MLP neurons of a small language model. Each row is named by its layer, matrix (down: output weights) and neuron, and shows model dimensions 0-127. Each number is 128 + 24 x the weight over its row's rms, rounded and kept within 0 to 255. Numbers have three digits each. A neuron's up and down rows have the sign that makes its largest values positive.
A block is one neuron, or neurons of one layer that tend to fire together. After each block is what it responds to, as a language model described it from the Wikipedia text at the highest values.

L2.down7:145127164136180128127117093094115134135131109149123138147131116135175120142101178129161117097138081158105176143130122114136120155134162114072091113107150102145103107138117118155128129138118111117108134122073148201105107112104095138104128088142124090133139148103138152135137156127084124190115116148101145076135087148125113117124106129137126127111100135173147120143128155139078130110165
L2.down113:117135156080117107106148178149117117099133100161144080149110085145106153134157140129164066174141096159136150136123115091112140134135133121154096128175122129151108087105143149141125115143173085111117103102116131153155115116186138164134128115131141133123096141127134098114148161179129168112123128149149126133111157123082139127122167081099150147095068144122113142141110105122136093189130
L2.down338:087108085157127172186136102084149133134105085106125146120109164174113086132127143137146114133138123138174110147161132150106128116112141164120122113175130127111090137115109146153136116146156157127158153097128158148140150150143112145119141146107171106170120115094148117156109169123117121071063116086078110132138110144092115138077119128134137114123116118086150075107126121119167128121122
L2.down419:122122134124120151150159157124110116122161160145119152172136079141135155164161136069108138144180104124158104145116106080083103111139166158145122120114136107149155103108149114143143111098173157098125126107110140162169125141121142120126098109152096142093123123085108116111149100116090091144104149116149139161108128153145141139116148101152150139088079138167131145115120162063131077102126
L2.down504:132121090159145146125136120113106155116147098136140141141122158136125120136109151147114181131134115106100141160129104132111121069139112128131116144089137088121095095150088092120118107126149057153095122152138114142102145109098112112160119120126157163143145155103077135135111168119101123161131119102134131124145110135123151137127107135132116156140136107144138161199167122143157108069132
L2.down533:125113103101160170130148150121106173110117145150127147133129096134116130122147115097098136137122144145126142127090126191152191130157130124117094151102124120090086174143097126115106106137192150093166124129131078120151121060115141135134131137137122120099158145143159097194138114147142150115089164100148160112115143136131105118147084112112177108109120126117135132124096089165062112159118
L2.down590:119107113123139083107125101148157160116118123143097119116125145143211111124132113126161113150178139108095087159170156149122138113143140115102118105120118145109134160126119147118129148135126143136096122106162128116105140114122131101134120117082174131140162133151143096131192130104126096135136174142127149147113136073140136119110120164117164182095156141135140150134144120099131153168105
L2.down609:132154172110107123144105149105073131120117154138111115144070108136159158154137142148128117166136078153143113066121132117145136088141169152148094119115114149099154160063096131112154106124095160115131154155145146113130118137121087147125135122153131134103142136129125147125103122137115105106136136113108146110094151166130150107157098114184140103095118137110152131183117118159142141117084
L2.down625:142151119043147129105125125064119105144123121121141111112145154134085147145171132172107093157103146137132125153101145115110161141133135123130129103151100145161110127143104076139124142115132158083128150105139109110147137105114168117116116096099105130118177166148136085135109058122122132146100156152161137106118136156121133122120094112125155148121076133141133140106128112123140102141095
L2.down670:089110130130166176119121082161119120115129154140123133129061098105142112135171117098092137120132122114135125133146198136127136151122124151112116143113146150133120123113132166123146153119134117141144119145073125129143116099150125097123125113135156080156171137134115154172165129118120138132062120141111131090128122128169134160116127095080138136147140117156166107120133089120077154120105
L2.down693:125105143130131079112125100070113111113133103115124142114135101072146145134103128140123124106141122150103170131117118180120149108117117101143142103175120177184148121112113151116157121148102118129137092112124133140142141120137114144136127118133198110122107116099141134152139137080113106096077128143166143150124135108132138100120096188140074103124116135137177111103120139089107123136161
L2.down724:115141103128148160094115098116134137149168164141112157112143134124118161138128142079144117126142120131139125151108110154144109151154154091121107137091150149118118113147107109101136116094134118092121108080118133112143112132143163144166153080115100110141086125168155107157114123158113097137105147117161144145131156185102129142090157116134158122097108133133104096134073096144087138110098
L2.down738:103133161148152146129121113142075127115125128145119139125133063131156158127082125147122140116131095145137124149158130108149133157158119137148156098097102098088127138142112100125089188111119140143179148128099158150137203112136085088086103152154099187120091150128084146120174145182134112120092178113154132126124132131098144153151078101156134162107094087140146137121133182123127119118126
L2.down760:108158126121114142108144169124132098143158154107119162164123109117161135101078134139185160129117101104131141134124089116125115119095125134095114155130105109146077124179085085141140175122156154143135151167108137146145129145138101142138102117158129134133107144104158122146132146117088145087105120129134130172157100118134168148089097122095118132101138106123142134123137157135129121129177
L2.down887:131115144117134099115169108131133133105101123136106117172116128119152132143109110140102114125156117156130141141134129183173150143107140112128137064148095144159134143130107134096133132184139115128144108111089131129128110093133152136163171117112172103144127122134086102148167134088137146142104160119151154177107165095105136123104090144154126155095152102103128146132146129121098107163152
L2.down1006:144144092154162153115130177143157161092107165139119122170137132100136169125170103121127141089118162138146111167114155095089144125081123140135132122079140134086104127132165131077103104116112184088120110131145108110121138138131135133121152078115137159136152135149088084181130099172168110143091135169131135122142147157152134087127143137131173121124141145092104134127086128112111110121166
Word-initial prefix tokens. Prefix pieces that begin a longer word, such as un in unplayable or unison, pre, non, anti, mid, en; also $ opening math or prices.

L3.down420:127131156111144143137101108138169131129081122188151131108117142146097137085124155148126125135152107085097097109142116112122118104096162149137133117180155144125092131152126131122150118134105150129134150124075105097113121091119142125122148131115112142107132123129108131115148091079115135146161108153168109144139085142147150146162109148137131150138124104129129093132106156137156182167133
Section-opening tokens. Early tokens of the first line after a wiki section heading, such as the first table-header pipe ("| Year |") or the subject's verb ("was born", "died").

L3.down364:158099131064106127124145120094118116125191105125119124157128105134112146101079109101127134133118142133129115129144120115120118136141148091153104096152146114125110100129153135105119118131148113109145144161117141122137091143151125134160136102159100149096103126156096140094126130092123173097090175130140173102148156153082140096150135135097126121123096122112128114136099122092106116113104
Word-initial prefix fragments. First pieces of longer words split into subwords, often after "the" or "a", such as imp(etus), anti(-tank), rep(elled), un(playable); sometimes whole modifiers like newly or Presbyterian.

L5.down584:138126143156138160126149126153141118096157131172129085136120226111146114098124133120131094141094132110108108126120102158159164148147158098162160171118145096138115108151124148124137167119108120114135149164113170129120129115096140126123078141101082131121125099107132115087145119108105107143091123129115108135086072149188134143166167107132170097161106119148121124125092120138151119181134
L5.down596:118159106134124131120138100093074105096139140123152150140137150144118110145163133124146125114120129143123142125111161107179107128134142152147163139123143125131128116094152108171097135142101118132115140107123146125111157139156160138082147078135102117108100096154129113154121114130131145084170160118138174126080125137152090151095105156088163119116072124151128107144134163125163163099169
L5.down614:141161139115169143105110146133135121112144140110139103134141193149108111137153167114108090071118161065114143122150132123167168164108147135131165117100133121103121123131139152162106143087132086110131120114087159103111162083125151124098077093124106122121158092141132073121155089136124151131117133155129132094110112120124113122177098085130152168141120146106116140103084121169145110144131
L5.down656:129131109164079134123147139161123139154138081159140167128137153147128111134101106159141140132091139150114138101124106160153143122067158119134137109101129111125127156123132108195099099113141126118152126138158156152125083099143094094136112152155147116095079146089132112116135159166159105113118143123129143130115184173141157147094085108111137100069155075141119135162154136117156160116112
Predicate after copula. Verbs, participles or adjectives that complete a predicate right after was, were, be, been or to, such as removed, dismissed, active; also table pipes.

L5.down62:157136131136104149117135101088074154129105129091145151102102184145128149099159123121134127127100123150127168138161130161122141151121162118128146128130109168159109160185146120098140150155151149095149103100107085080113131130111137121113175099135145096132126152102139125150102073138113134113114075146114138128138120109150131139133102149137132127100130134077092130092141122121156136124093
L5.down410:131135111161155130123112097084138085140139134125141117114107149125156114149097136160148132160135104120118116135119150128110138126127151120158142117107169159120144142161082192140146110175133145148100105093116129137121177146117112136107131057094158147142144087129128131124194078140148106170114149153154183114117090094153129096118083102146127103100121090099130117151127146128157114143149
L5.down984:117158104108147171109114116124126129155114122125119138127177191083153124089112175121147135129111109101099107134118130082145106152075158136138127082150121187135123149137111125117159106176148157126114119127150085147093122136136109162106136091151178089114107121151141157130130116146144081134091096155105130102092116135117099149130132113106144126101143159159126157152088132140136128150115
L5.down999:153097067103103089143149127127094154106121122130082130126117149116107120134106123121132137094114146142123115116148145121117115122155159128141099155134147093110120127099084112129119107130137102132110076150140144073139122125110076097114107135121176103114126138084156100139115163164152113105141131147140124121095153119123169124113090149101144148128103160151110153096117157124155102168111
Opening quotes and prefixes. Opening quotation marks that start a quoted phrase, title or nickname, plus word-initial pieces like hyphens in pre-season, Un-, La, a.

L2.down32:132138127151156145076069169168126124111133109151127099154127132149120174120140157122113124071121126168114106140125143096128151148133087119145104108111130151118151133143133105203160132109183161160154115127125125110116147160147139128143128122119088130109120139116116145105104139150134106161053135119153122130135121121112101106111113070115113140124082196090145104138102099114143163084130
L2.down166:121113129116124111154158071117119174128121129158176138112128133133142072098189150116156096144064113134091123098157114117099126139099071114133078104150129126133113132089163143171144115136169185123144154103113145109043140125145113113110148108121129072154107144141118140131156108131080145129150145159164148116123104132106121132121119097139127151123136119128130089164121097140119116131127
L2.down222:136138137093129132121137129099125122129126090133153156152149075131129078148167172101155157141143115120107129121126127102178162117122132116157139119122164089129103107125144070131128103113088143146124111139137107144098093117102119157085117158149101151106133123123179142121137132087111143146136135098129130113105125127085097107150157091100092143080097136126142153122135156148100124099108
L2.down282:156098132125151134098094102126152089156095132144082159133075079138170099132115116142095160145139134135121135164099091184129146136160137147130116130136140115148132152134117143101123164139161122123151124146095124129134120045107160152097121135110111094106129124154127104131132153100156139132134136100145151131150145150131113110151089156167143111100137145139108135136097130123132083131116
L2.down483:137096146170120114123150107117130141129134130136158125060162117090138107093111124125148153132096130093116140117130116122157150163182115076117133152131155157138103141079141150118151093128061167119071160101084098106118152110122151138158131120169102135131163103100122130169156132106142156119088116114152120145144100154146139127111097125115141116146163152083148116138150151140094113120110
L2.down596:104135120129104151120145122116104128124098153120137118095153110104150075066129121086141133092112115125119146127088133131139155113108135140140125108141177143084128145129145125127108100138074135116141149158119122114083065127135159110139063111127169071135142163137138135161138100147129137177127118117138097119183106138142116132164133115104128126130138128101135107137154087134170120129140
L2.down627:158133108118120152177120150145151113125108134113115153115124128117150114094136103125107130132110134116149116165130113167123137134161094103122109139118104153101126152098112132111135164129130158132103114156126141110101110107178136153160126104111136096159141118144125097150138151079134168155110156084166130128134145127093120112166129141173079150122162153155102152129111156171115142126083
L2.down696:128118146138204145131083065108162118109121126156109110124139174120125098156094088198109136087130124141158132133149106154083096145153101099115132126131122135126113090108115109136167145149093165121119121136098120099131108125128151081142189190128110142083130115118158096137142119154124164110124102118134115125154088115103144129141120102150161141103145143121142171117118137121096106147116
L2.down698:143118135147130157101142109130099157094140145156148137117134132105126154111130085130076102152138123196141159104116099138091131127089142123147119144129133094084160091104113172130136135095144119125111142119119135084092101154149161132144126128084204101117133125111140137110177151158149139097163097153097120137145098145122114150090118161144133149126117136135127144131099094145153137105101
L2.down796:113139099148090114144082177112140098141124126169155150124136071148137153140137144078124158165141127131108124083160102160130150119122138142099109153137131118144139140150124132142128100090110134150146148089123122123137142165157117119122120147143170161127163182119084194106167122140141115111095115105122160142172119138125082115151144100151128128142111150095093128167106105125140159109103
L2.down804:113096130125090158150134110117109184138147118121128144096097115085108121121156115115180107174079182139135171159146172142162140159133159133128160099174118042145086135139095162152142120110103137105125177156142167088055130140135117124154106140128125104111122122133132147158139163120175148136105106157103151140135138132137145131102113108136163111159106132118101098116144154163136128086108
L2.down865:090140139109125134136139135137127126108143149143173149098124064132143093106169121099140083142127121104152105101141155123168164095104142155169110102125120102127132128126121144133112086134169161146120141129088133160132173083114144133084141123139114127122174117128117125134088141163113107117114162178150119115135114126150143149139149142164080173137108144148136120141119109130125155101118
L2.down893:133121138133102117128101105161100094078106132158111104149157102114214135132188109120110109156126134126154096134143140161124125092115112109123152150125112113154140127120141075092095133151093167100139136149130094113108124151118169128110143120145138162146116105117134135143126146108116143146111150133110083123111117128140111116114116161105126156144135112116123080131109160139164136178085
L2.down929:140132118126124148119124137127133130163153129115108136163149090086107164144107129129158140137148127127116137143110162113138110153181137128135094103155106109123112189107139140114179109142063077101096152137094120096143167088126153164162148138122135131107101121140097167139093133115149120138121101192118116148148099152113111139171141086065121096107140162107167148118155149110123129131144
L2.down947:139076113111143110149171140146105120111120097170151133109119111093111126119149164128126155135129118112139226103165144147143123135085135114148107158139118116100132144143107140144132114148133141148147173148139114116155150103120127101121129108094130118152174140160114104123167104122122169121166158126139113120081090175142138145133132142094140120103159147147107117112136108102120110158145
L2.down961:114109121101141132127112128146140101097100130118090175120148155132138095109112091139131128164123116186144120135156161095140122125127078082124130115128128120099117136103121116122137151150125134110097131082118129115160100172133089172128139129149185153156101146155127122128139109153112118130122172150097113119137133121132132110116129163155097145121174124136158189118121164112142084132110
Life-event and timing words. Words that head a dated event, mostly biographical verbs like died, born, retired, plus During, Date and dates, usually followed by when or where.